Weights of a small transformer language model: 10 heads of 32, MLP 832 SwiGLU.
MLP neurons of a small language model. Each row is named by its layer, matrix (gate and up: input weights) and neuron, and shows model dimensions 256-319. Each number is 50 + 12 x the weight over its row's rms, rounded and kept within 0 to 99. A neuron's up and down rows have the sign that makes its largest values positive.
After each neuron's rows, "fires on" lists the tokens most often at its 100 highest values on Wikipedia text that the model never trained on; "fires after" lists the tokens most often just before its 100 highest values on Wikipedia text that the model never trained on.

L4.gate789:74 68 50 52 55 52 59 35 45 55 67 73 67 81 52 57 60 58 58 53 33 31 48 39 84 39 65 62 68 40 75 45 20 41 47 37 46 69 45 43 46 69 81 63 64 33 65 68 47 58 21 44 59 58 53 48 58 46 43 46 56 50 54 65
L4.up789:57 54 57 50 37 46 66 35 52 41 69 39 40 46 48 66 45 40 39 48 66 47 33 38 50 42 48 42 52 46 55 61 55 50 51 40 63 55 36 72 61 59 54 70 46 28 47 55 42 45 22 30 38 59 39 55 41 55 32 33 34 48 52 39
fires on: "ust", "ank", "ell", "in", "rop", "ah"
fires after: " b", "ent", " ind", "at", "th", " B"

L2.gate258:45 51 42 39 47 38 63 46 52 45 46 31 58 32 50 59 42 69 42 16 29 43 41 46 53 45 43 45 57 41 40 46 57 62 59 62 63 39 44 67 61 50 56 50 44 71 55 84 57 43 50 53 49 33 48 73 52 32 30 59 51 49 34 66
L2.up258:63 44 74 62 43 48 31 49 53 36 71 60 50 22 28 54 64 74 48 67 42 65 59 44 54 45 50 37 44 58 42 63 38 56 54 44 61 50 78 73 62 74 47 65 76 46 42 63 61 51 58 35 72 60 58 51 48 68 66 59 26 55 61 34
fires on: "ur", "re", "ar", "ont"
fires after: " F", " f", "-", " in", "F"

L2.gate254:51 51 57 51 48 51 42 34 46 64 36 56 60 51 37 60 46 37 50 45 44 66 53 45 49 62 42 35 58 75 56 55 60 38 37 79 60 51 67 45 33 54 33 47 62 48 76 40 17 54 66 56 63 67 69 56 46 56 57 45 52 52 56 53
L2.up254:40 60 58 51 34 59 58 42 55 30 45 68 49 32 51 67 77 38 55 36 42 40 60 49 39 47 52 56 57 57 43 65 37 47 47 70 42 40 42 28 48 43 43 47 55 28 63 51 37 63 56 33 32 48 71 47 39 45 51 49 26 48 49 42
fires on: "3", ")", "1", " single", "4"
fires after: "–", "-", ":"

L2.gate716:32 52 58 55 56 67 51 51 53 54 39 15 41 50 42 77 64 65 62 49 47 58 62 57 30 62 62 50 46 55 42 41 43 24 30 58 62 56 41 57 52 34 58 48 59 48 73 48 60 43 59 40 60 25 77 47 41 62 47 53 53 32 43 63
L2.up716:44 47 39 51 41 61 50 66 49 44 37 50 35 52 36 59 60 47 56 52 49 43 57 35 50 69 51 63 51 64 40 36 68 57 47 63 70 47 62 43 51 50 35 45 38 43 60 63 53 52 80 80 41 45 42 41 57 52 67 47 31 67 51 53
fires on: " he", " in", " she", "\n\n", " on"
fires after: " and", " where", ",", " when", ".\"", ";"

L4.gate553:65 57 31 51 82 64 42 40 65 66 58 63 62 74 56 34 66 72 55 39 59 54 69 52 42 35 43 51 62 49 58 68 49 36 39 45 55 45 55 61 40 53 46 72 57 38 68 72 45 35 38 32 28 42 47 40 47 67 54 65 33 70 37 64
L4.up553:51 64 68 55 54 49 55 66 35 50 48 24 46 30 44 53 47 58 44 86 66 42 51 60 51 37 42 35 35 64 57 52 47 66 67 52 55 63 43 47 75 56 33 55 53 57 63 57 57 48 34 56 43 30 55 42 32 29 57 44 53 51 63 59
fires on: "ort", "ic", "p", "l"
fires after: " p", " sp", "us", "p", " Sp"

L4.gate279:62 48 43 55 61 63 47 42 28 65 42 68 51 50 57 58 63 54 36 68 54 53 70 65 44 30 46 66 66 42 49 52 57 44 55 63 49 60 40 63 70 34 41 48 44 59 53 75 44 72 40 47 58 54 77 56 60 39 36 42 43 53 42 62
L4.up279:55 72 49 73 63 52 54 59 48 52 41 73 48 48 41 72 59 37 57 69 47 52 44 51 39 54 41 63 48 43 44 74 52 65 46 49 46 54 50 35 52 46 66 46 75 32 53 49 51 56 59 43 77 41 46 57 66 45 47 61 28 42 47 34
fires on: "l", "un", "re", "n", "ric", "g"
fires after: "P", " P", "p", "g", " p", "k"

L4.gate386:29 57 37 47 69 67 48 59 46 59 56 36 52 52 52 42 51 66 49 36 80 66 30 37 55 24 38 52 47 37 69 42 47 45 48 56 55 49 59 46 32 60 51 48 36 86 55 81 52 45 42 64 50 53 75 47 34 53 53 37 46 53 51 52
L4.up386:47 42 29 59 62 66 13 64 41 46 29 55 66 33 41 53 60 47 54 47 60 48 57 42 35 45 39 41 51 61 44 40 40 34 48 49 68 48 35 51 34 71 60 52 77 41 49 57 50 41 51 43 52 53 40 62 54 60 56 32 48 50 53 39
fires on: "n", "ort", "in", "ne", "ark"
fires after: " p", " O", "p", " An", " re", "em"

L4.gate55:47 62 51 56 46 53 40 53 35 38 36 74 60 59 46 46 52 58 45 38 62 45 38 44 55 46 41 43 66 52 32 56 43 45 50 50 31 60 59 43 57 46 57 51 57 46 53 37 53 46 38 42 46 54 53 65 65 38 73 28 23 76 55 52
L4.up55:52 46 26 41 48 54 38 75 54 43 55 69 53 57 37 46 51 67 46 64 61 69 52 49 58 43 37 58 60 65 47 53 50 45 28 51 38 54 60 54 38 37 48 44 38 59 68 57 37 45 40 43 60 57 54 44 49 56 36 45 37 35 50 51
fires on: "===", "===="
fires after: ".\n\n", " |\n\n", "\n\n", "==\n\n", "==\n", ")\n\n"

L2.gate134:54 31 58 45 50 73 47 66 43 37 24 50 36 48 48 54 82 49 49 47 73 43 42 59 60 52 55 33 54 36 36 60 49 57 78 58 75 49 22 35 44 52 36 45 52 28 29 59 33 56 50 36 54 68 62 51 54 65 40 62 53 54 47 73
L2.up134:56 32 44 85 47 40 29 59 45 32 63 67 54 50 47 43 53 44 53 60 62 46 60 53 63 56 36 54 55 64 65 28 62 66 40 36 54 55 57 46 60 65 60 73 55 45 51 78 52 53 59 62 40 70 58 39 56 51 44 52 48 72 31 80
fires on: "le", " three", " and", " two", " four", "w"
fires after: " the", " a", " A", " The", " "

L2.gate99:36 44 50 53 57 41 44 41 40 84 55 52 41 47 56 22 42 60 33 47 43 70 49 77 59 50 39 54 56 46 69 23 46 39 41 46 45 76 38 60 33 42 33 77 62 45 71 54 49 59 55 44 43 42 45 45 48 21 43 55 42 63 53 47
L2.up99:58 63 57 43 50 61 52 71 48 50 46 57 44 61 47 35 55 47 74 52 66 45 49 44 40 28 49 47 48 58 38 50 46 48 15 48 58 62 49 56 40 50 60 59 37 63 49 62 58 62 52 55 48 39 56 59 57 64 55 47 66 46 43 53
fires on: "19", "20", "18", "17"
fires after: " "

L2.gate734:59 50 51 50 46 50 39 59 66 53 39 49 43 36 61 25 58 60 42 54 51 55 49 70 40 56 58 79 50 45 66 27 51 53 82 50 64 43 58 63 44 43 59 75 59 50 44 65 38 58 59 34 48 41 73 38 46 48 43 55 51 72 43 77
L2.up734:56 11 64 65 65 47 35 59 35 51 56 55 33 43 61 39 45 59 44 31 46 58 23 65 49 61 57 51 52 34 59 56 69 35 67 30 53 43 39 54 38 60 64 56 31 48 49 54 31 65 45 40 48 52 64 41 66 49 41 41 54 50 50 67
fires on: "20", "19", " name", "oung", "urr", "13"
fires after: "20", "19", "18", " y", "th", " c"

L4.gate59:55 60 33 39 57 45 54 72 78 32 72 46 59 57 34 35 52 66 55 30 35 57 49 55 34 67 47 70 49 60 12 45 26 53 43 60 58 52 49 40 51 41 36 58 55 62 60 62 58 47 51 59 47 63 49 48 54 41 47 79 36 47 43 50
L4.up59:37 50 44 47 75 47 53 23 32 61 61 61 38 32 34 58 51 61 32 45 74 40 49 51 44 40 50 47 60 65 57 66 44 49 51 32 52 69 57 48 50 59 68 61 52 53 30 37 50 43 54 45 46 23 51 58 65 67 43 60 24 69 60 38
fires on: ".", "–", "-", "E"
fires after: "0", " No", "1", " N", " St"

L4.gate684:46 44 41 44 71 77 41 36 55 57 71 72 45 56 60 47 59 45 64 50 63 64 41 55 55 37 48 49 47 24 61 44 48 51 39 54 38 49 45 65 53 61 55 38 71 71 30 74 44 55 26 52 47 42 69 54 60 23 35 61 49 59 56 51
L4.up684:48 52 48 64 53 63 43 45 35 63 41 30 43 40 48 56 42 60 44 43 58 50 51 72 65 68 46 26 54 51 51 26 49 41 64 39 39 53 45 47 50 46 62 67 37 39 56 76 46 75 27 65 47 43 35 49 41 55 50 61 77 41 50 38
fires on: "h", "en", "l", "art", "r", "k"
fires after: " B", "B", " M", "S", " S", "W"

L2.gate9:88 50 60 41 37 51 35 34 38 44 58 78 56 75 37 54 69 69 70 35 62 63 62 61 41 43 51 51 64 65 54 44 38 48 56 58 59 67 85 44 54 50 43 61 36 56 49 58 41 43 33 41 85 51 60 47 61 41 64 56 40 65 34 33
L2.up9:49 63 53 40 30 47 32 47 48 49 51 66 66 61 61 48 54 74 71 45 68 57 61 53 35 43 57 41 63 44 36 32 62 57 47 49 42 48 59 46 59 41 46 47 41 72 50 50 47 49 22 52 53 47 52 28 48 45 54 55 39 60 47 37
fires on: "==", "====", "==="
fires after: ".\n\n", " |\n\n", "\n\n", " "

L4.gate463:37 46 51 68 38 17 43 38 48 66 53 55 58 31 56 57 39 36 36 51 62 70 35 66 48 51 50 73 41 48 38 66 58 55 35 59 48 62 27 37 34 56 73 56 38 43 67 50 35 60 52 27 55 49 71 23 26 55 48 60 63 49 41 44
L4.up463:64 29 36 32 44 42 59 43 62 33 56 59 49 58 54 67 57 48 38 44 44 39 65 55 58 46 46 42 36 53 56 80 56 45 25 43 31 55 66 44 47 61 48 58 69 65 71 74 43 41 86 48 49 61 40 47 49 55 47 57 49 44 37 36
fires on: "or", "1", "3", "0", "ol"
fires after: "–", " o", " W", " le", " inc", " re"

L4.gate450:58 56 58 48 57 55 54 54 59 42 57 67 68 57 51 54 73 57 55 15 33 57 51 37 44 58 48 56 49 38 45 62 62 56 50 33 57 52 60 50 63 79 50 71 49 47 37 49 50 43 42 43 37 48 55 42 68 49 53 53 35 37 47 55
L4.up450:46 25 51 48 60 32 39 58 58 52 65 31 32 35 45 34 61 56 51 73 58 57 40 65 50 50 48 51 34 47 43 62 40 55 46 35 55 42 59 67 73 55 43 68 55 69 50 53 59 28 51 37 32 32 61 24 31 63 43 69 53 51 41 33
fires on: "ou", ".", "ow", "ines", "ort", "out"
fires after: " S", " s", " n", " N", "1", " Ch"

L4.gate554:75 55 61 58 45 40 52 39 45 51 45 57 32 33 41 55 42 51 42 48 38 40 53 41 51 72 48 42 67 79 42 50 41 49 38 57 41 52 62 38 47 73 59 61 55 35 54 53 58 47 58 37 66 58 63 46 29 38 51 57 41 50 54 49
L4.up554:69 53 24 58 50 44 38 65 56 63 56 60 54 21 47 50 41 36 50 53 32 37 38 51 45 31 39 50 50 43 46 57 53 60 63 42 48 47 46 69 43 42 39 26 31 42 50 64 44 32 43 51 38 93 39 45 57 59 54 53 63 50 51 52
fires on: "ad", "t", "w", "in", "m", "to"
fires after: "-", "he", " \"", " Can", " world", "che"

L2.gate241:67 68 40 59 42 49 26 45 49 64 37 47 64 50 41 48 42 45 30 70 73 58 44 58 29 68 44 40 49 39 45 57 47 26 46 51 51 53 45 53 43 48 43 54 39 39 45 38 45 37 52 59 37 59 54 80 64 62 56 65 65 54 41 60
L2.up241:47 51 45 53 55 52 56 49 41 54 30 40 42 46 44 42 62 40 29 50 24 68 39 52 43 58 35 55 51 62 60 41 42 38 52 30 61 71 38 43 59 53 46 68 44 73 73 48 43 42 46 46 49 59 47 32 57 69 31 44 36 44 30 51
fires on: " as", " However", " due", "ough", " part", "owever"
fires after: ",", ".", " h", "th", ")", " "

L2.gate549:47 56 25 53 61 50 37 42 72 34 47 57 41 48 41 58 46 47 67 38 63 61 37 47 51 57 50 26 70 61 47 31 48 27 62 55 39 63 50 46 57 44 50 60 50 36 60 66 45 35 41 54 48 68 53 64 49 51 45 52 49 60 48 33
L2.up549:44 67 28 53 29 48 44 51 53 39 58 49 62 56 20 44 46 44 46 43 50 53 41 69 46 30 24 45 45 50 49 38 51 57 45 33 58 61 52 55 52 46 31 40 25 57 51 46 43 44 35 17 54 70 58 37 60 64 49 54 27 61 44 68
fires on: ",", "20", "let"
fires after: " ", "4", "18", "th", "14"

L4.gate558:66 57 20 38 48 37 37 47 53 33 51 68 44 62 45 56 53 55 53 42 62 39 45 55 58 43 37 31 49 49 70 43 42 46 41 53 48 44 52 28 42 45 25 52 50 63 57 62 36 55 49 30 51 67 54 37 42 74 49 30 55 60 45 59
L4.up558:56 52 49 35 36 53 39 55 49 44 52 66 63 40 41 40 56 49 58 49 66 28 40 73 70 45 38 49 37 59 45 48 44 47 46 47 43 29 48 35 33 57 64 38 54 62 50 21 62 55 39 49 72 34 41 32 44 70 35 29 47 64 60 45
fires on: "urn", "ake", "aking", "ive", "o"
fires after: " t", " m", " g", " T", " to"

L2.gate685:49 54 55 62 55 51 28 60 60 36 67 69 50 33 52 45 59 40 40 49 56 50 62 68 54 52 29 50 55 53 51 46 60 42 49 32 54 68 50 68 41 35 51 67 49 54 47 66 47 43 54 41 49 66 63 26 45 38 51 59 33 72 52 52
L2.up685:50 48 47 63 53 55 76 58 49 64 39 48 36 66 61 57 39 53 68 50 39 69 55 47 49 36 29 60 45 54 56 71 69 58 39 34 26 40 49 16 66 58 58 49 44 62 44 42 62 56 53 63 57 64 55 45 67 33 45 31 68 45 41 33
fires on: "20", "19", "80", "—"
fires after: "20", "19", "18", " R", " U"

L2.gate676:57 56 31 50 43 54 59 60 37 54 53 34 55 71 41 65 74 62 53 69 58 46 65 53 46 42 36 50 72 23 45 44 46 48 67 41 53 52 58 31 59 31 73 34 44 40 53 51 20 54 37 58 45 54 34 45 73 59 56 37 48 54 45 41
L2.up676:57 31 29 46 66 58 38 57 40 51 54 56 58 44 44 65 39 42 41 79 38 68 68 58 26 42 70 68 57 41 76 32 45 47 37 38 58 49 49 45 62 48 57 42 50 24 53 69 45 56 40 43 56 58 73 52 75 63 48 44 66 50 39 39
fires on: " —", "–", " –", " +"
fires after: " |", "25", "18", "19"

L2.gate615:40 40 62 63 39 34 31 45 45 71 52 27 43 52 62 38 48 53 92 59 51 61 39 61 47 55 39 56 57 40 63 51 63 49 61 43 27 67 51 49 44 52 44 84 65 62 41 29 29 31 16 34 52 47 32 46 38 40 40 61 42 43 36 28
L2.up615:63 52 57 46 40 54 34 31 42 56 37 71 81 36 36 20 48 57 51 44 54 53 72 43 47 31 57 42 56 48 55 58 43 65 56 40 55 48 37 41 36 33 48 61 45 46 53 49 41 58 48 37 59 59 36 71 45 46 54 40 49 49 58 61
fires on: "R", " ", "wards", " June", "18"
fires after: "On", "==", " on", " ", " \"", "\n\n"

L2.gate31:57 46 58 58 53 50 47 41 34 74 49 56 43 44 70 50 49 72 52 45 48 44 63 59 20 52 47 40 64 47 64 34 62 38 44 24 53 40 57 62 61 36 58 57 36 52 62 48 65 66 53 34 51 51 63 45 66 73 43 44 73 21 36 49
L2.up31:46 42 50 42 64 30 50 25 27 55 47 33 53 57 62 29 59 56 53 47 59 46 79 47 49 45 54 75 62 56 41 50 62 45 53 47 52 69 66 57 59 57 43 44 43 33 51 51 62 42 39 48 41 41 49 69 54 52 31 49 61 74 51 60
fires on: " which", ")", " of", " she"
fires after: ","

L4.gate330:65 41 52 85 42 52 31 56 39 36 36 37 60 49 29 44 56 56 30 49 55 51 40 68 38 49 44 46 60 77 52 38 40 49 32 34 37 57 58 63 43 62 56 57 53 45 44 42 45 70 44 49 34 49 63 62 69 27 61 54 38 45 49 44
L4.up330:37 54 32 60 55 77 49 52 56 56 62 15 43 56 44 35 61 44 59 47 56 46 62 67 68 63 44 62 58 60 58 40 51 73 63 36 45 38 46 46 66 45 36 59 58 41 34 47 40 39 53 62 60 50 55 74 50 47 42 35 70 63 44 47
fires on: "ch", "b", "id", "ain", "ust"
fires after: " ar", " tr", " Ar", "r", "ran"

L2.gate489:36 49 58 61 49 51 51 70 41 62 56 46 63 40 57 37 52 54 56 53 35 56 54 45 56 37 44 76 38 55 59 61 58 50 41 49 43 65 36 32 77 54 54 80 69 48 42 74 38 31 41 39 27 46 43 46 32 35 36 60 51 59 42 29
L2.up489:57 53 48 46 36 55 37 54 52 50 65 47 52 50 45 48 52 47 45 38 49 53 43 37 49 62 69 71 39 41 63 40 41 38 51 47 42 57 54 57 49 52 58 55 78 64 56 75 65 53 54 43 43 36 72 38 76 60 60 64 64 47 50 54
fires on: " century", "15", "18", "ublic", "%", " former"
fires after: "20", "19", "th", "18", " Rep"

L2.gate16:52 48 35 48 65 55 64 71 63 66 44 48 51 41 40 37 53 35 50 59 62 79 52 46 57 68 39 42 73 44 44 59 54 47 60 47 55 46 51 35 46 36 40 62 32 51 46 47 58 62 45 52 58 51 46 44 53 77 44 44 50 59 45 51
L2.up16:38 51 40 51 68 49 70 47 70 62 58 49 33 55 53 56 62 42 41 70 50 62 40 35 49 55 42 44 68 53 42 53 64 53 49 43 36 44 50 27 52 57 36 60 39 40 53 53 37 54 46 58 54 40 55 55 61 37 56 56 54 27 42 19
fires on: " \"", ")", "iew", "rom"
fires after: " |", ":", "1", "8", "–"

L2.gate431:61 48 42 53 64 58 60 45 39 59 38 62 44 34 53 37 60 53 54 79 61 71 32 58 61 52 42 43 60 52 51 36 55 35 32 39 50 53 28 60 48 55 65 45 46 43 56 50 54 46 61 62 57 52 53 51 59 53 51 64 58 61 52 56
L2.up431:48 37 55 51 54 60 40 53 88 56 39 54 44 54 29 61 76 35 60 71 47 62 35 35 41 57 32 46 41 69 38 50 45 56 51 61 40 65 52 44 48 57 66 44 62 30 37 65 52 48 53 52 46 44 40 48 70 43 67 67 68 53 58 48
fires on: " +", " –", " (", "20", " −", " The"
fires after: " |", " ", " se"

L4.gate101:57 55 65 54 54 41 52 52 60 31 44 42 83 35 49 42 61 52 65 76 56 62 61 64 48 43 56 50 53 36 58 34 57 46 39 42 49 53 48 44 49 23 46 63 65 53 57 59 43 50 48 38 70 60 40 44 38 66 51 15 59 29 43 72
L4.up101:44 69 51 51 69 68 54 57 39 53 38 60 47 36 29 49 47 51 55 60 49 45 56 50 52 49 38 41 37 41 37 48 68 70 71 42 68 50 50 36 38 38 58 42 59 19 49 34 39 68 40 52 50 65 52 53 64 68 60 34 43 46 45 55
fires on: "on", "est", "eb", "ost"
fires after: "w", " w", " W", " h", " H", "h"

L2.gate558:60 37 56 65 82 53 56 50 38 57 90 43 50 57 59 51 36 62 47 42 36 59 74 53 57 42 49 59 53 46 54 45 17 56 51 43 54 52 49 64 46 55 44 63 31 52 22 21 57 42 35 46 49 42 51 43 46 38 49 54 60 51 39 72
L2.up558:55 55 53 62 28 54 42 44 24 48 47 50 59 58 63 32 44 54 57 54 50 58 53 46 44 43 49 50 41 60 33 57 41 45 43 62 59 77 66 43 39 74 40 51 44 40 48 43 44 62 54 52 53 41 32 63 72 64 69 47 54 48 56 56
fires on: " ", " June", " July", "22"
fires after: " ", " on", "On", "born", " On"

L2.gate456:57 35 69 56 50 34 54 52 47 31 33 21 48 50 62 39 51 38 50 71 33 71 55 50 55 55 55 49 39 44 49 42 53 41 45 68 50 58 50 67 32 51 40 55 64 44 51 56 50 44 42 41 82 77 44 50 32 46 52 59 26 55 64 47
L2.up456:53 37 43 65 56 49 55 49 32 49 58 45 53 49 52 55 41 54 55 51 43 64 48 61 57 52 78 50 54 44 22 79 49 53 45 38 54 54 34 52 58 53 45 40 60 50 54 56 54 53 48 39 51 46 43 27 24 65 29 41 58 49 58 68
fires on: "C", "I", "re", "\"", "A"
fires after: "-", " =\n\n", ".\n\n", " (", " \""

L2.gate342:58 31 52 52 46 45 63 46 47 44 67 55 57 50 58 55 39 55 57 50 41 78 56 77 51 42 49 63 65 47 48 54 44 23 55 30 20 74 54 49 42 47 59 52 38 46 40 59 47 45 45 43 54 24 56 66 61 27 59 48 66 61 43 62
L2.up342:47 32 51 46 69 33 59 32 38 49 49 47 46 46 65 62 40 63 67 43 37 54 44 65 67 60 55 65 51 70 66 59 49 46 65 57 34 54 51 38 70 50 53 16 67 65 66 41 48 50 68 49 42 26 51 31 65 22 52 53 70 52 68 59
fires on: "20", "19", "24", "25"
fires after: "19", "20", " ", "18", "14", "17"

L2.gate58:45 68 65 56 41 40 48 55 32 35 47 45 57 56 65 58 61 46 46 38 65 32 53 60 75 54 60 37 45 41 35 51 54 65 56 41 62 51 63 40 56 37 56 34 41 54 48 62 46 41 54 37 33 76 33 57 60 70 60 57 49 41 42 46
L2.up58:32 71 30 50 55 51 63 46 46 36 56 63 29 69 42 54 52 24 63 61 45 32 31 50 59 27 41 46 47 70 47 40 56 39 60 48 55 40 45 29 31 38 50 37 65 71 36 51 38 60 41 61 20 58 60 49 57 58 40 55 48 30 45 68
fires on: " not", " be", " res", " is", "j", "le"
fires after: " the", " A", " a", "A", " are"

L4.gate17:48 48 34 63 61 39 40 59 53 66 49 70 45 41 48 36 50 39 56 52 41 64 42 53 43 32 33 37 53 74 52 40 58 74 48 62 31 56 38 55 55 53 46 38 65 55 40 53 44 70 39 52 48 49 68 38 53 63 57 47 36 74 34 43
L4.up17:50 60 59 64 54 38 65 49 53 61 35 50 59 62 66 68 54 71 62 70 75 60 65 62 24 40 47 50 53 44 32 43 63 40 56 31 70 30 43 38 49 36 60 38 47 56 43 46 59 57 52 73 39 43 65 69 56 50 47 55 65 52 41 43
fires on: "r", " tr", "ol", "ing", "om", "el"
fires after: " T", " K", " M", "T", " k", " a"

L4.gate244:67 34 27 43 67 28 43 64 71 35 65 62 62 48 14 52 47 26 32 54 26 60 38 49 59 51 19 52 46 49 45 59 74 38 56 36 35 47 43 51 45 52 37 71 51 60 42 46 53 47 26 59 48 32 58 37 31 64 45 22 53 40 48 49
L4.up244:49 51 70 45 39 48 36 54 60 44 44 54 50 47 62 62 58 42 31 26 57 25 40 42 66 52 38 34 52 46 47 51 51 59 38 55 36 39 46 39 72 40 59 61 58 55 74 46 38 83 43 24 55 48 47 51 62 69 72 31 30 43 48 29
fires on: "n", ":", "or", "as", "N", "reat"
fires after: "em", "1", "k", " D", "m", " m"

L2.gate738:39 46 37 54 46 34 39 54 59 43 57 48 71 55 65 49 54 42 45 40 36 43 40 34 51 49 38 73 63 63 47 35 73 40 54 72 40 52 45 40 43 54 42 54 49 51 49 40 25 54 57 53 21 52 21 38 44 31 34 57 37 43 44 45
L2.up738:61 37 52 49 65 47 57 54 38 50 66 55 78 47 26 55 42 52 52 49 26 70 63 62 36 36 54 72 39 42 63 28 35 41 48 26 52 64 69 66 58 47 34 56 63 55 60 42 48 52 64 43 48 39 60 68 59 52 64 50 54 45 51 37
fires on: "20", " —", "17", "–", ":"
fires after: " ", " |", " the"

L4.gate403:65 47 24 66 52 44 50 42 44 67 45 38 57 74 41 43 56 64 49 40 50 56 39 62 46 45 55 66 61 23 55 32 38 59 56 76 41 72 36 50 66 47 65 46 53 52 59 56 56 76 22 46 53 48 71 43 58 45 43 56 53 60 37 59
L4.up403:57 52 65 47 43 45 33 37 35 53 49 41 41 54 47 53 44 51 55 43 51 55 58 57 46 45 57 51 54 57 70 36 49 33 62 43 40 34 60 71 25 55 31 43 40 43 44 65 42 56 57 70 47 60 46 31 61 43 41 51 39 40 53 57
fires on: "en", "u", "ch", "one"
fires after: " B", " S", " s", " H", "S", " J"

L2.gate514:62 55 62 50 76 38 45 35 36 58 39 63 54 54 57 61 86 46 49 64 46 57 62 64 43 21 47 62 74 56 58 54 47 44 39 57 68 61 61 72 48 53 24 40 44 46 47 45 37 39 40 69 46 39 67 37 53 41 35 45 63 60 65 32
L2.up514:65 74 67 56 69 57 49 36 18 76 35 72 41 46 47 59 51 43 43 58 45 43 53 65 50 41 49 43 37 61 58 71 11 30 57 46 72 31 49 54 50 52 44 41 52 32 36 39 56 38 58 63 57 48 49 47 56 44 50 42 57 44 75 44
fires on: "ross", "1", " O", "ion", "3", " W"
fires after: "-", " c", " C", " ", " ac"

L4.gate294:48 65 54 66 27 33 70 69 63 42 54 54 51 53 71 47 50 44 61 49 52 33 44 54 30 36 44 62 64 33 38 46 41 68 52 46 46 33 50 48 52 41 56 56 50 67 46 56 45 57 67 65 57 57 53 62 27 58 40 48 44 64 60 45
L4.up294:47 63 45 47 29 62 62 46 39 26 44 50 38 45 58 59 47 63 60 55 64 49 29 48 60 44 64 43 46 53 48 59 53 71 61 45 33 53 56 61 34 55 60 51 56 34 33 49 39 45 57 50 58 53 50 50 54 31 32 68 51 31 42 48
fires on: "r", "ain", "p", "T", "S", "th"
fires after: "A", " Ar", " Ag", " ty", "ib", " A"

L2.gate290:39 63 57 30 53 58 34 56 56 60 62 56 53 50 35 33 71 65 44 32 42 33 65 57 48 49 34 53 45 39 54 57 55 74 35 65 27 35 33 65 35 47 41 41 43 34 50 61 39 52 50 70 40 40 61 30 45 37 32 61 43 44 49 58
L2.up290:46 60 54 41 59 51 47 52 67 43 47 56 49 42 47 62 51 38 57 40 57 32 53 47 74 34 40 39 33 73 60 36 62 47 71 38 44 47 38 59 57 44 33 47 44 49 51 33 41 65 47 57 34 53 54 72 35 54 33 65 53 61 68 58
fires on: "-", "ee", ".", "ther", " II", ","
fires after: "\n", ")\n", " w", " Bar"